From a checkpoint of a small transformer trained on Wikipedia: vocabulary 8192.
MLP neurons of a small language model. Each row is named by its layer, matrix (gate and up: input weights) and neuron, and shows model dimensions 48-303. Each number is 500 + 50 x the weight over its row's rms, rounded and kept within 0 to 999. Numbers have three digits each. A neuron's up and down rows have the sign that makes its largest values positive.
After each neuron's rows, "fires after" lists the tokens most often just before its 100 highest values on Wikipedia text that the model never trained on. A number after a token or word is its count.

L2.gate1510:556432494504470499480568514553483434445521621489555519482528546561470500387511541578442609514518457513568446488487475494527504505534453513467464599519458532406518508410506464439440495526515504471501447583537480534498471406501567511381604530525463479512471545431519517490423404505442509492503588529515544544503547447484497508497433557565499471580461498397509530497498524614596576423513415410537550540601479479469468524495510509561524496562460453466493481517556486512513454506444487449403476444469397472537397543517540415636536537506480548511448541470577511501521621539568601507458463461474500480620584514463538484536505521504412437584499601561430522458453533460432459497460484457522519556569463520495561502527508512488564392478511479483526544534377490444500475532569456
L2.up1510:499506434484550533512517488497414566478409503486612521467516458441482509518500454597539497469467570537548486528471498661513504514623591523466416415521573507447516468534466457508462586532410495462572501475617478526548519443505495487529522499619412399579413475562558498616507515523590476449471578485386454440416480531483506455508442570548552538466480480494475544412458520491561496538419529470516497507431482396509497401633396537559538453544426470417528486526597545525485531436483403496513543566431532499447501513536579451471623531505527471543487463461512558488521555448453528516416497594557479515516471536461494474520477457481442494554525522554473477568529526571522518531498483535458472642609520539485476524482524527484710527445510510526492560593466575501495517483444537
fires after: " N" 17, " n" 9, " O" 8, " w" 8, " A" 4, " M" 4

L2.gate1400:468521463428545531455416492483433405464540486431444480559517438597459562470490480433474575529459527534533479487505527514514443496473533475567488523483469521481458421493426504459462517509639498496449476422605466497548493574490489520487542604491481486436541526487518497458482595425563444580412519559515441535492498570438564405510510498457495539543498531537494490531507450503540496430514496526503523537404513439589410474437415511521472464618434595516571528462477490471446476485500439434478542536576460442588494461424542485399503465475496598491413439538416524438557451391522448503456497581446474507474527473515435552529460454591552461509508387411393474458454531512556475546532431500564558515535412576569502560409510449566518479494481482429499495426467492378471521470577465
L2.up1400:517478540447468497481468436462496489516528606456537499442449535533522437441425430497528560516536618369439582505539475518517525497441575532463522586432581495438490512451489508536592478519507441521496433494540516461552566521499412550553439445459612540489472457495583567502528472504489543602585548395460556570458550566533464554461432557642512542394484451561594472547354423345491534507504565525435543507586483475638440479462544504444580521489486491503522452517469454483498498504527561577557435471541482499538400440484494510537532433501526444441566562587532482529485571483594549516566472537576440479502527488552387509507479444492390574501490528477522388435550478484439508427586644463468554559468465491476445460496543507541461567484487483449427450476530433454492514524422487
fires after: "-" 29, "c" 6, " co" 6, " Open" 5, " ec" 4

L2.gate1828:520519545524492481600551499506476423447541510504489431483538475597479482604576546551510483547463467476468428564511492542590509459583446468552494517530513467521550557508609405524443444559593579512555441463443552560486460464458521482410391568471475557490487384467548467489471537458461494428493447472528505586543529557489436484493486548522463512510537513542603513505546562645543574513532491463495555580504563425427483562543629485528517513489553455448509459455535479529538532521463486562471542511536503393530481553536458526598577510573478588483525490365582431517514432430528483482499490550463521407438474585497521474588381515465521475549437516486448492520408409607495500526505492522543398505481428496476553514523510557492536401582539444558500357494479547450517534527534537
L2.up1828:390612470601486568473426532522495505461508488541498549524423480435398553469622453509507460556471475510483436470527414429494495458518442527528548418488554476560526580463503417431516422470547605502490577506451483441413509441458464469478553543538458490486535503502523580503424433481535497535550444484448458446499526461501467362453523501535521513509475570502421467566450516537526541468517516563418443395527593510467464460544469542488494498493470470414429476552517507543568512434605421497445428482465608455489539399578507585536499468616483530505468519420447457463494422377434491448517558547550542497612499467527496461477497539521452496465581517490561472397544455452552527494506508546525438445537460515464517367468507498558492554512551503402549591458486441569583567451521441
fires after: " O" 24, " o" 20, "O" 7, " w" 5, " (" 5, " v" 4

L2.gate164:513532495498508444476508400484483551448418458439478484492515568535463572533556422490589513514407443547484442496525486511520570524512528463571473530470542501581495514567568419508521549492522513496573497415480545496442537532593457418423454523591530513515459471562482584487378504496431477495537402486492528532596506571413454526492578466453484507535620395479568485466484458539509435448542581525455512483456458519559427452524517519514427451557468502494461564547400552535548516413494457483528510519498441518538549513543479392468459574558610513462573497529551556505475501480450510543470495507519466360477534507494499563476428431513499541609490436429430523516506546423530471526536466536465556548508497523484503468508571470471552451469538627489543591556540559432589559498445523
L2.up164:400429474500521457546509499451521492518506453485491527489423490538526467525392510551495451469428519502580482594436588455476517494443536454496511556495507563489516616546518462512501471490467447532499495488452519438500568521512509547543509505494441537501497505494454563482548412374583550567526399509479511493544522525497547441500446460509507520414473580557513530488529449601509521489489526585515466473585536519506496504515569490430497513572544552491469473609465477450486499470465627529391516457519538430484528449519482514374599494509522518518487570532420554480406374448487456503638604503488486532464549507506560412494493493487538440486476540448506501494494516537539483480543404512528475495420581517579520481563545481542573520575503549478525510599565551507463472455553502
fires after: " V" 26, "d" 9, "ert" 6, "it" 5, "V" 5, "bl" 5

L2.gate1777:490501506490550546394461491502496458491480364465559433430498535530503522484603466427521557541489518401564388480432526523386354633536547413555540533558544494519479530528477542511507484502535478451474527409503459550506533473540542494495515560491543546518540439449461447540574629400508494530524422510518515470505524483440551448466577439458444478530378518497520580499450522422578551428507545480495525510480453530496491562405470512460446583478553592602456550527445475476566531509422433499517540510489536537526543536413438519563511534513499484448434487431483420449513595424586565442553538540457398503523492530532475525493552484550563450422417540560433491469503603507517416514498549552585529518566592501430473524520514544554469420488570464528573471509549546493555501515542508
L2.up1777:565532530483500524422460517494443576497464416558562507479470550374440516533512514435540510488541502493431478532522513459439481513468478449496577476592529560518518502619534540441463537446523450490493424468485387606464517445510565474476498483483551421494348514491513456495525533550491434481480552540522540514554496500511475468541520594519545555433466451494451442560511494530552486523499505504508503452588430424549524504497536499527470496477548497514481495467529507503446544405450469580490472526436495500548523501485599468462520528518454546547438470445511433493476481484485543460512531472540514529573509542410458499432519474494461491402525445543508467407316521525498512549567548591461582418448524608490583546552422496444530495520510525562503465513466516529461466513442481
fires after: " H" 36, "H" 8, " P" 7, "h" 4

L2.gate2894:498615500520523526553386518537488441461408608510471473383495548486512492520426487445521508504516434404493506553454491432525486515517574536618614470560522515503542589522510543517560366492536532603492469394445585445474469479484480387501587515475451467469424365527537469549541551487465516563592494442562500476489469559474513549516506564560489437565573455380501513401525549562556501541459468509514467484463577506476539476508492470366604508429513432476494476428496501575456436493491506485522459490504505560517468531571438526531499477624537563541605435506495460406539401504444507636448512585490585531478557453552537467493475429448512542475554537496532520481448499594481476502466514449512577412510533478504483458479486425555463501507531434445488503495475519538529544542482410
L2.up2894:464449484483576557462516495501593533451446543553470498457520568397506425402562558520441427562526547575590518525572620522558443505570495601527534440485532601578523554508515496555591495514435390391454449451477485502521491507537490445427402486478504504468501475479491527477483564445454522564595525458505450494479481515502529424472542486491526523588489521450551459496475588497466462524514460436521529460541479448530445482542459430519472450557453496481570564448482574520549473480521428464485461530529421536658459446464517481525430530530451472453502470562464454531529507527438615555558547462557543475512567590493533482393551555367496540479555507500569459455526537480424523572496471594511537467548502631475422447536474471496442536474460390522538457491464514498562499360464542
fires after: " B" 30, " C" 15, "C" 8, " Che" 6, " M" 5, "B" 4

L2.gate1593:410486482523513403387471494509537571548486499548423523525541566504501482475501480490493502501457361483477493560488489491489426465428570597425554476471459468496510541512500594530561559460529502523457555431424532639496484468570512566516460470484458487457617520560427531485483425401504561485474535509513423433498514503454543535452572458523431518452461541571525572549502486503477545518491438538511478458482536421449466517523517539402532539452457607535548464498476572462524463501555418573585485531487478558487513505419464532552515551553535552488492441347535498472534596437447533470472493531410473444518471482511382511445528584483596464526453471592524481479463505577438441505487625562515474497508552489492552500489498510436537464509528538563488490481612399483476485483447453
L2.up1593:497506502471501542431449433460496513515494586490444519548484589546580528443506546468496625502561565431408539520495480434500435467537424509402529479496500586594506554509382541510518454398512473562436606530561460524526428420623543402522553414396466587507399439577451482441506437479416564532551446453492493450525539504458522555551512587546468434513586520585533461525558415536565611462422499542480467478538563541486496450498545469391395514459409616422471458449381542586551458461502536587517473511546523628552503559487481454517501481563507544487551486662452473501503512485553451416487480501551566516545580542473524490429534431537485455476454532573499500503507516497475490454443453495571410422466545568481496478565520575424451453457454479553553555472616540552600484456487530
fires after: "C" 12, "A" 11, "S" 11, "M" 9, " O" 9

L2.gate3104:488403428508497466472446485520434550524485482487534461527488546530399430464527410522506491502524489547560512505612545575420394498522514419454512444429491470476452541461579525534475489464433474502524450465428483477469508485496589527494542471417483516460455482482461466419543479543465462546497465561498586591476516547582536553478484390511449548543472507517599452534499521553514508506547430528446554536480508513407541434490515470451431468610541499533475472531501568463510546532507476488510539556531492419473508474578588529604534526409612493556533453505427507498474435453432547451521532509449461443477536562581528468539494536481598411544550411572528542603516552500449419630496425589537495437579348503375475475528422560491492420499564571419497550520467508509529469441534495
L2.up3104:397478464499560482481557472648502519426524462451482477465527450382364507535499499524454460581484529474531522542536447498421412480524602623491641419484511545485443451517498471516561567493484478492504412575513437427540446477480496489537578536451472507565479413480584472564467485513511545535574499444493452587480531549557461458514477433509435428458558466462399597486597510490503570436560522504468534528536380547494498492503643511480585525563426511451518569464391531524433478519548551448479436460527498459517506535499452567510449504502479416613474492598473474489589469545508579487475552442423512435424516492550516632439548560566481468485570477571503523484511540516569493614546477493481436482547478485479431543533459474505467499523467540547528567533456608536540545514481442
fires after: " N" 27, " f" 11, " I" 8, " Em" 5, "==" 4, "N" 4

L2.gate1128:472608495444533442526557485491510472402614485549561485422505420508504488532460546498526496449466509482467468382454494475428384501483486538501513582388534616521604511613373499580427505496500477444444459525512518533489385447496516438507496563436536452557462406522550452513576427433538486505453554443466515513443460512512541528443491457539478503453470390467490597452471517575537478519573510497343459504508459501420569588465484521527423542435430573556505481510477458498550524504509491506406401457500456526574552507439470495514466479497535537464458587568488545385522509410502564603438529489422489412494451590487495538516450428469536563528464486540504523511488589498450549470476489621464544520502565496409499515473531531472501490493528585461519473488438439573398482570543516
L2.up1128:492434492558547549583442471428459554493533468500552485510498503507543511532474529519541512412549416552481522451497602550467537570487554392537455602590467524564427507517403526487452423554510516439455461514495521602502527516512512453491521468536524462481534412466530499582439376536476529424501491521563456508531380604476518577575572464507495441428530433434477428461480410471502488559562436459417441493568456485469502471583486445576531488508430553439525480558489472556429438524510492614476516469463486530542507557560503495501488516567535521537536446529558539521461502572520518549490442515540594479496474530456542551472585486523538421464478464425515521482452486495489434422551475541437459488505546474474480412481419490452556522381530437460499513554463523479477498466551451
fires after: " a" 27, " A" 27, "A" 6, "H" 5, "." 4

L2.gate2569:520515511448415477495524487593486434465519355606546539489492465450551540470466577430558487526461529439547471462526548520461490408549513551447606450564522549473522461515541321435517451531495508525488521498499432538467421445486435520577535512399512535464502552542461556530508531441554417466407493423518525537495444596511579602474493505549566489505541504488521437414536506512532531467400462459566516398560495451542514540513470503560519527474441466478526473499490511485430457495530507473492516439551456593566477519493523471561575439473623459515428556498411425565516473500531508514465436531545378478571520470510599498400565559490403419565452583542483442499528471634465468601533502420546485477526572490468456513464453489522526540515488462379477423501453433468562440458512404
L2.up2569:532453458587518544534549525492443542560536616536471489534510501449465462507444427588480507510543451452503411477507515397576535531454492475600496485440514479424493502602459458508525515484480487478512556438488439490492443457446518493443577564468458420426440424508485416367507590458551477481528473532531534507500444424439485450524490534523399398487473512382568528599451515476517578507544527534460520555526568431529556484536451506500412563612442482517500483496437513496500448515444487528530456517530600353516520431511449650455490561499496500509557489398523521479452508477424463448559378484503542551474571470465573524516350554435505488483578525508428515557559451486509479590435509532512528488478463563499508445539495542541482447502496460552554599584571525541523470492439549
fires after: " N" 34, " Sh" 9, "u" 7, " Z" 5, "N" 4

L2.gate777:422502485606435564444453544496514508395552562575446529483523528478525478443466484491444574527537441570503456548529485524544422553574504550498550527409561442518521526530507516515497435493578461420514512496374486471406557488456596569472538476573493526431607532485495569505535568537438554488492566562600480515410467468505474615580597524500555536509493541519490497411454555596473538401524509417505428556500536455450428506401489442490530486518448572552431417505514458544551600501499468491600489578493492548516577513563468537478454502581508587404431352501449540460487465445489512498562499505447545450423480488484464557493502432509524460448460481456499466506515499466495450539487583510545466481461544482422549489567411470556592473491509459526502414496494530466518527507519445
L2.up777:451535442542488486443488504498576472503485432504462516437481450534495517530563405601467494490428487474503545501526454499551622450539584491526539595499430473484443576561487560525530498412543549483474552486401552497450461465491518542580475449414510494470565447516504552474480463441480468486470577484595522538460496545423532403522488450552466577596540472496566587507462449594561499453406518445564399415506515498371503551475527498498521487501485426553532532432460466582493579487439521552502486502545571436536466452610563494524549519518537542522486518419501465420506433456535501579461474551486468482528627551490540590518505552390480507496566469528556553516509469420536521563437493510512536516503483594500514521562514477474484365517528509523517559536480503628578519480568494
fires after: " C" 19, "C" 13, "°" 7, "P" 5, " E" 5, " G" 4

L2.gate2524:506479481503486447493504491546498500457500504518585556438565488465616533439542432609506444531533417460481517517433411438498469446592564484452439559561525520553465494509546412478523466499530493483450481530505449558388591499500564534584516482572516513472552490522482439534499576475483533643540441501519488486553525572575490633482518514528521467541409494427471553725490512527427529542444339491453489523576432441531474474504503369499576531551464530529528469592487506511576463476424503470450489523574466558442495494433495512564618623544473533463493499478481487529484434562421491497495544490425480405515478555457471408538482484487432446553524473513499479552477522477488523518510516395543454502516496495468503429468528440494473502532543438475558485475477544500547461423524433
L2.up2524:467454448480529495507389494509489502522442563514485442543530469478500559577587583553649496549463520537558544477531441501513472503610562403467581441403507506548451463484411437600522487475507590586497550476473551544578547469475459463435536443500588514533546477517459369507646568419464431484392525532481518539537472490503520489484431459529533451521463540479501457509515492478512448402420511479494530476642510533494491439492581476588425536519611545493402536484463520527418432519419468495469577493479597448447492462513470455596456411479572480431527507539514419524486538548500427538528480572517488562508550507376510415539507460468440467536578555420559448396554486471574573524539480439606551456459493481512527511526429495601547543452500486461512483492523531581489522515424505
fires after: " N" 46, " M" 9, "°" 6, "N" 5, " Al" 4

L2.gate133:492508529497427573385408445497434486496460555558542586447479462529570499579397497548491604487509516531535524490479514467497461429426554503549419513544502540505560455448481660479454537511517455573527673531471500577522433363476478521402487503473481469440560509542479556597606484477566496468510484526568484524431528474522568528530504451526596500535517435416579533458494524520528478506474440411516488468468547557539420515440548463491511442537632524554499515597569518492514443468492560502554561562552417453468366446550658483501496476586487455474509474482596441468576553559430512584483544542455615506450502493512496496540531460528436462518472489487504528427456524549567449500526531478426494522545425470457470397444419518478507497567474512569477447584598535500536442495540469
L2.up133:531530547469474493472572441495457500514472495577457523527536512519429582502562415517515471611454582559435499495522534464514495595528365472416537479470451500483470472490435463382544438528502566524567534546462496565478529438475570550504582559464444521542372496468440465487496504490498537455581575527474539469447559463495455570488479461520561513568494448567436534460498523475394434493540525474480458505549493610423469531551502510495451476504502501422518446531458546490504510566469468437552492500565440510465444512480493567557549528586519496373449520483536584486483569509445616512383496491516471479477532554506502521507507516459561486511504446499457500575436472533496534446514563431393484497550519523496472452596454571527527500611379469524476539378565393547495479504452458
fires after: " S" 14, " O" 11, "S" 10, "s" 8, "ys" 5, "ps" 4

L2.gate1788:470551493457458559547539561475509433471507502555552445464507502519555474544458523515417495530591541466527516523462616427573420544536478547467515450446467466569462484566507504465488502506648527512457442497530514543519537482548574455473491492453548599450568512470458541522515506469447507404595457502449509479508474478508523506541538475521528479516375574547479498420452420422398483570485483527470504553598516575480457543597571455440614559525437520470487511491509530483578448424572508469414493503521524566550450513439665494536390483493568546542480579502444427564543506513445557461589572494521499530625533531469523542407519533572464583454510518506406412440509457422542394446531520535549440532453527625515534500445532396594457439519565417499421465546481456563520515531501531
L2.up1788:562478476475489453435520504541459499542516479442477470455478470571458476541557433397487616511582553463450498450499563539500558437555552493391493467508486518470465522524475563544441513467498488400548560465516362560507484463518481489484464408544517503466619490523502462454563501463611514531455456461461531536434497527583534511530499467497409554570519442497500519632492540533558475569451465511541452506484390551576476615486603534515504532456468499495510489547557416499488490481473469512581459572521397422470587464543520483411587476553454512481401562469470574498593553452411563507546427441485534607494425536444450550568546452409511535472492418511554579370459454493588590520448434541490642488535437522509487516493433434493520485564495516498472550499461497454558471506440504
fires after: " C" 24, "C" 12, " c" 12, " R" 8, " ext" 7, " H" 6

L2.gate2822:469487459527541460497487500467465508444535490502460605500582367519539392568438499533437531534523600502474528437540436462532493506556524493474461434423492431399481492487448557459536515557569526469501560466452543576429503441588451502408527531484373599442450477581437368524435457544446494520469555555537491532483597541511512492470472548504420494545435475508463487473520551503546405555500514466611573521534576479514456488508469456491508408490555542411513451483599445449584512515568559546447554473555522507467549443562425516549506467525440528591434497441451514479564518493458501497484527452544549490518454533451440451468523583529497559510455496620424505433421576600583475468488411376552453470477539519391483532522457569652560425607465443560451525461505467476492459407551481
L2.up2822:402492565521461391559509428580508561499440419553519635494351517517454539493488490500626488501475442545397516513486476492449493514476515411537541509537515499493499485502438486546548479496525420578511593408438457465510419502483412515547529502499520486546490527457505420553426408470478436451509547506478566597565463585573498489559523532448452490527434493613532367478546533573486388516564418500512459539611512472479480414518348576388584503517559476464549552438471543550546541559461560399489455433475460539399538518543438470450494489535571482426466489424504505595546486508550524551501523536523468486460516506521413543464505461509535559436540497459481473511497515494547489471510508492566553540532540465431469540470431484504502564506560487403471452528550537417500469587613533
fires after: " V" 30, " S" 14, "j" 5, " C" 5, "s" 4

L2.gate2197:550413475497407426546505615497563465501490486522469453540550499475499455473486486545432516563566523515459472540498537498546484473467568466540467522478548512510566616477494468472480486449540607532512521467444545652582468494495457539507495499477526527522556439501484486491545570524495481537494484553508336559477510549500579528461529522540488368384505523401495563533477506511556541489466528546496447515535533517459446528395603490513501481594414505494479501379536525535539463533535489460494514513447473522468470547605491440596525513474585655472563515482530374539443426465432537522413579544534503582563485524422586395564484513451542409525486536501549512595489538520425480481609535559514525532570434487477467467498459453539576399504491516523599402533466527477617510452560426
L2.up2197:468509497435527422517545508532517492470533492538569501518445456437509558507449545458536462542507400555497464491449521498576459525523600568517575511526515484522464417592506505496446526455547526548604479516519614506409483414529535453416529534472478445501568488598509473434532581540530557531483550468474421558542570456479441514500481563446387483475497487468447530444509509479414492408536502522540503539435487511435395560477560517545461457463430479527473470470464520535447525513515359524565545626472540474532497453507410572528523553590517476472493566548472465455545494531494545569488446474423512486539460453525433496525493546417444479447508528462442411552429496550534526570510473493469428464547556561542545536517502504559538477433529429578573389463457493553435522609443525
fires after: " K" 21, " P" 10, " d" 9, " B" 9, "B" 7, " b" 7

L2.gate1925:483482553498457517518479605561406471540518464466529477417460534444529492470554531546448578537520523454546493509506536526514530536510527478528571602414527627532443521429485451494519453462595549449536512504533518573464470492435498480422484464576487456405517474493570573523620413509550510497423465505535444569520512486504502468435470442487497503522482485460407513520441563452578492588447436504437576578453430424476536469522488600559538515481517501499473618539599495516472532497454425524431479432432537394422417426518483479431576498465517545477450534548501483495426477547493504595454530409513608511433516441531622491471487495376422464425528508546415495475484484568406524570518429603488534468527485548463436513501469569502510622508531435527601492526522552460551524508432457
L2.up1925:512498431444475448581543600460455523587494473459556475571563358516492472586476459514528598475465444548390622485631456542399467543437478501472496468513358508540517609501512457561442569511568400432531605476575576502502465540430566539495527479631479461455478513509524584506397458563522612497421513491602466439445429457475580514473528472532557468484366414444499492561511565474493497498448522498548552446525496540510521513493593520466395478445504556487481440484559468561447527531549493494461466572526546496531580473486524460547566565473523478401524510459503494566455448462439454564433539467572528445493557529416507473444528481480632532594467460474435490423447551450495432503525556526483528443439577509457541497532556396493535459545537374545520449597475528481428500503542495
fires after: " H" 15, " in" 14, " In" 7, "In" 7, "H" 4, " Hun" 4

L2.gate1750:427577467539551521552537581531492460484531495496583462482487498558515545491506526472445518430526554550499523538477465507466404570505525339547444459507566455468461488485504450440506509573547467498472528580566495447523417539490352427548531525542529424499562436605546512539476514428447463441342548521566485507519551567539549502482562496489502499461587488519563552552441520571463617539502538503457534536500511454563532587496531474488570493600530513483557479480539385549431483489534389531475484475485620493457532486448467496488464476447582472450579547480469527479513501454543493473492575475524576523547499507502454542454452480535569479559485506418490554521490460669498460419448480446496530549587439565550578479459475478465488482480620449573617517579525457433521512450487509
L2.up1750:554615567454485443480470493526417502450555492482472535465501522489581458439486455510540482463522514491487490486468490512535443472467476423496502452547516520404582440525456585438477487503593489385452475519449504520530481505463499592426451399522616582484490582441439500553548539565488504511466499500622477529525450457545564509479587514558524460483545563504543487488520407503485613496477539438571519395546476617606611523507515524498535497522529452509523466529545543494545507482582475441535485594496412405502477540512499460513571529508543520412462506606467462449423564501516446556604492468446488480538471441486554484486454573438479503434540517539446484437510504455516524501437661493502481558505454461501496512430631519483520535572472497504541486448418563461430500590551549
fires after: "-" 26, " co" 16, "|" 10, "ro" 7, " multi" 5

L2.gate2552:403499553438553508550518496510521487422541513529503432566510458455398546577431556428442505537498524415532430540497387394458483471439556488532571421472428559473531533509511548428462441546543440485452546425475502456473414427522481491468480456486391524529429528572416553447464533544416567534562616548540457543525531521490516505561550482589498537473391439524430497579519530512569511584597502522462483579482504462571456505507417585533519516482492496556467466435430490544508567528492507489552377564560526499550506599533518473435516507529506462520481524502487520476534621451514418545473456498475590507452470410492534619398496469552434605493476562444502490421457471490560510561524528481484566594451571501479493554510488612537554527606560471444435521476566563512486546544472506
L2.up2552:440497448542496497515481512530573369494551498553480437595473505467639564497593546584461527535552451454456481461365508450511522459504522469464494529498483538473489453507444489453494551573498520391502504450511522497523432526554500503515545530453521408492529463455545513497561554440410580469535552462471453510502550611465508436430591445517407476470448431617520416528543481452484507514498477511432521473506483551593503555617512531554487485524546460596539511524516534588518494601538544411437494489594454404448485624453601522515482589543482501472516541561509591580469496553478405482460420511445561419416572444529501550537519484487546455485570492506523496455544549450481411533511445496484516564497512551402492569490561456422525548508503486499399487526504532466583480487560520
fires after: " a" 28, " an" 15, " A" 8, " the" 7, " La" 6, " Sa" 6

L2.gate1126:494416579502482481509529474570538481439475523573562604516547480530550486486551465496438501556446533456488555524497427448435494535565493540513472520420551479472555457525499386425461509578511493545509514550466529452546490551472571479443455457555505443522506480491507529447594505448460494469585403494585505480555456553485492524405471548431483455508523458463549532654516463493532526498476549437454534537535542440359474526522435516533476555530497473516504499463499558539531501461471447513436470478473562539512581448458493490450532571517556500486496533502511467475544471476490485513517470521471443529553422453565460477493611385524403532542529525490508465549558444486515532475509494506551472504421492450421458538395475458518503443552496485495533583525478489540513461516509547
L2.up1126:465493586519421585532548553531532522539491446560479449469590424430527481496500520464569515460462476466502459416512434487522452489518572506458449475451533491529540523544447474473372509525476545510585481483433542506543482574552584476418531488585601512544468409515424522462484624566533480518524512465573566492458472409487432518397485470479493417471395374489503440558503456486521490503417459423523463485510506492491594557406458466558475355551549523456540509461528565413374504466459581455482424393536384528468522406421526424464492511496380542483535459477453589462524490433513579419549449486497542432543457502467504528536553491594479549491570445514499488495520512519446512458432521476546508439430514532466512441541469509498518471464490523443526499593496488577557518525467443
fires after: " P" 15, " p" 11, " N" 10, " rep" 9, "V" 5, "N" 5

L2.gate419:504496474393508430458539500517571507539505526440525506478463459485529520520442551461556449527573480489508409444463401412479565483519576427566564647480502515458602459445485510558513405511588429536468507565514423525471480502456411541460582542503539504517566419515565455573397466502497603503474499481502480477430591510486580482481506539544486505536393409459520484493522509422493416543603503511311502582548415568525502476482411417505507514470487466421505424514443450480462479514544613494563447567474486507466449431527561455516516436460472529467541527416501489478552628511487383489499532459362524487578505519499429565545557507504485504513583499446513541601468517472479488478588551514429448431515521473473591509479504472466466519457538528480482507550611513503504469425521510
L2.up419:469458602511473540565525525475564549452562484575467444531457487534564573442347469433563578367524498569484417500552500506484543367491479505519436555543512493459531534511517527437505600465444509512473478473467500484496452504490490566485499501500500473444419458553572496458453520513480468547529438510537559482424475503514625513501499618498461571499587478467590493501519542596481421507493485505313581437420475518451476407488483429564515624508576505519487493554528515444556499485460567579490553545467447435478446351491507503554577555444404496542487434532586454517505471516610492541460446485481522481444576537529493540448563516496485550505549508511494565486397492566497548513478494465533551456528542555544480453491489569474458469446454453482477505533636461476456517512427453
fires after: " a" 21, " A" 19, "A" 11, "m" 7, " an" 4, "M" 4

L2.gate609:537423540465554586478461480524537496461419454561479495544545534489581554597530515564423571501513473550407428557457475495494405509466511449477430522554519441503501478490505476475543458498501521490479544474483526553443444394646510523581381463500438579503483502479533534488531461458558539436463595507516494522574473530488496536494466507517433467584400534484540450511508527545559554575488453468552433472462537556515538522453484435541526508516549421444528465487532489515487553531547476425469554539489480410471470426541510418480477564573479409490508559482478423445466377508446457453477431442552508486468558633520486466506508580436474512472488470558387550481480573454529538464474491440450519569465453530506512524452508528441488490591464536485510500556485394671543553481451471
L2.up609:478383599417464528582488503618452504461504600485451498435373511370556473544516604560437531567570550488472521573408463542444502514435537570592505515449485491473583510445420468455435541441435516541406541547549484434567460500506646502525544541531469421469524445428496427425546528537535482547571597540594519514472466553489484550526440446524455461434464457480489575499473463545412618480513441490495524529427512502489604477560395513443517505490502545484507380518523442456477478474497468436545502511475455475444510433521460463450538451478480486579495525486522488518557538465515565543477495592522528466514458507489480582559460543447427462550392548461497513495494471477454508485543474414476549445430497477461490555507444520500422486437459486531577574478593491490499547513422526
fires after: "S" 16, " S" 13, "O" 11, " ext" 7, " D" 5, " H" 5

L2.gate235:554524434604527529526452419508474492498514480501571494506531472498532525502571460475410512517472515344505372507490451461514451473532590544574469503404537498458540531472508480412484571524541613461638559526441493583558419524469466517538462495498467455541559508499502457494412539407550443437491470493503542582498562497476536518527569451463465477552392428499428476540500443518500514603460518501490458484477471549472509585448471426487495507497479578468513442494582469468500509492432458483559563473468440481467523553521443527495569564584581558551466435450468469479622542429546463533445598549510389491487491642593565369498393498562454469563356492544396426512423510471599485504422521511441451472480492539505537521494548588509458478498540505489441573533488493484411497490514532
L2.up235:599442486543463514548431500434460450467569519469449447473586532475554459494493447423581507565498478505432492448543512504507443497451509500533410577499490523540454511547484459468495409441448522495440605533519551446494485443492494485536550542564445511594623533638516430473403464459546479520553508528427518543457580531560548577562554492476448403536408493401578520526534504573513566496468457508442539538486501596521473524415602443483494475476492551594485439511560530526467488500486474530487419559489486459528470529495477535432486433485527576464611495461473485573499419449504482561466540601480539488566587589458522533511478508551535424471478464477406460537569452530511473516451536468529452537500464508452565512491466522559495514383562507480488466543495503507460508460445546
fires after: " S" 15, " H" 12, "H" 10, " C" 7, " J" 6, "D" 6

L2.gate3052:558507517553484446462527523498385516507457473531466481589505486532441418399495505569494527442566449449443476450494480442520408525512421525539504525493557520425475553525491526497437500610488567444524479460525460549536496549520480481440497443480458563589525481537460539509460519502476501533521485569547575478506497468535519376399507408475440555438455474492503509473504543474506472541483470556563470518520530464504527511397445506516476437519497482556432532552499430547599440506429455613582498430334431529462367468460415426552566525558512531494521512508453489581553543472534458520562532538466578553561439482509571515398574486487510503507437493500502539501554591371541449516490515477420506527433497494399469515484540555532513596481503413553478500605504442512508514462513482
L2.up3052:583513449445515468477468497461448452604533524512473511418456491519527592554480486570450574501500520434479520473508514512453491423553483443415478512457526463541530552466462450451397493489492606376572591531425509595535452547571474463564521473564553477618405455546373459509408533490487525477419456440492478455409514442498502529449493393480495461516524529557469619523502525450575488480434587529541496488570503528547439506428632472480499472506476513409396559472489458482524460502456531502486569555429505466540488409555520540527526534501432486584549466472488498506520503438490489513568510465403494538448556463536499525375522462476509455440360585506475499505468493523460486479510403631496472549502490438581493439426385396472497512569516527403596501538503550456476415446423492
fires after: " H" 22, "h" 11, " W" 6, "w" 5, " he" 5, "H" 5

L2.gate1230:480462614572545485568477450570536532514553473477531502519508464462582519503423537454519520474521550566526478493501523495377510546474438536538640483470575484467536554475494578537547540432533495493557427471522533533485351522576503504516534531551479499512401352479575532455440462497522512484436515393517460416455483527521547488481551457559495500446485449520406506524534552501547469612549502572470495556497474526527493403543590477503508580542496522532402475425503537404503521455559459458450476533510467457493513457552534495600528567493445522498449514506504435500562534543573456509454556489482468375531463603535544470402564453552423482493575519539447602501566524567573394469468549523554491532477521358556478547467369515510520525514530467419526510635516564609492469442464453
L2.up1230:515526526469461562619398587533549610525562492483517455556588446429416477522484472411474516514532515594608503425471458514467461445544533531552597477509478578447541479456533541427520532545462588586580479513554517446497490579494507500482560444465488462535515505513477502484451516509540470510505487489595555531518379443528498504470610457505514497376558413461447543461413516504541412584571571493486489466400399444551518563509451572493425533465540477482490506504403441497530514563517487497522498549503454581527383403408521497525523458435522504574606544456462517521462512527531477487527461553480480516543584555471428528522439455383477596510487483561475573554462523505581435401487423609461602492362502431541596554496465501460493519520518465465523465525556444503511513526499536
fires after: " A" 16, " a" 15, " and" 12, " or" 7, " at" 7, "er" 6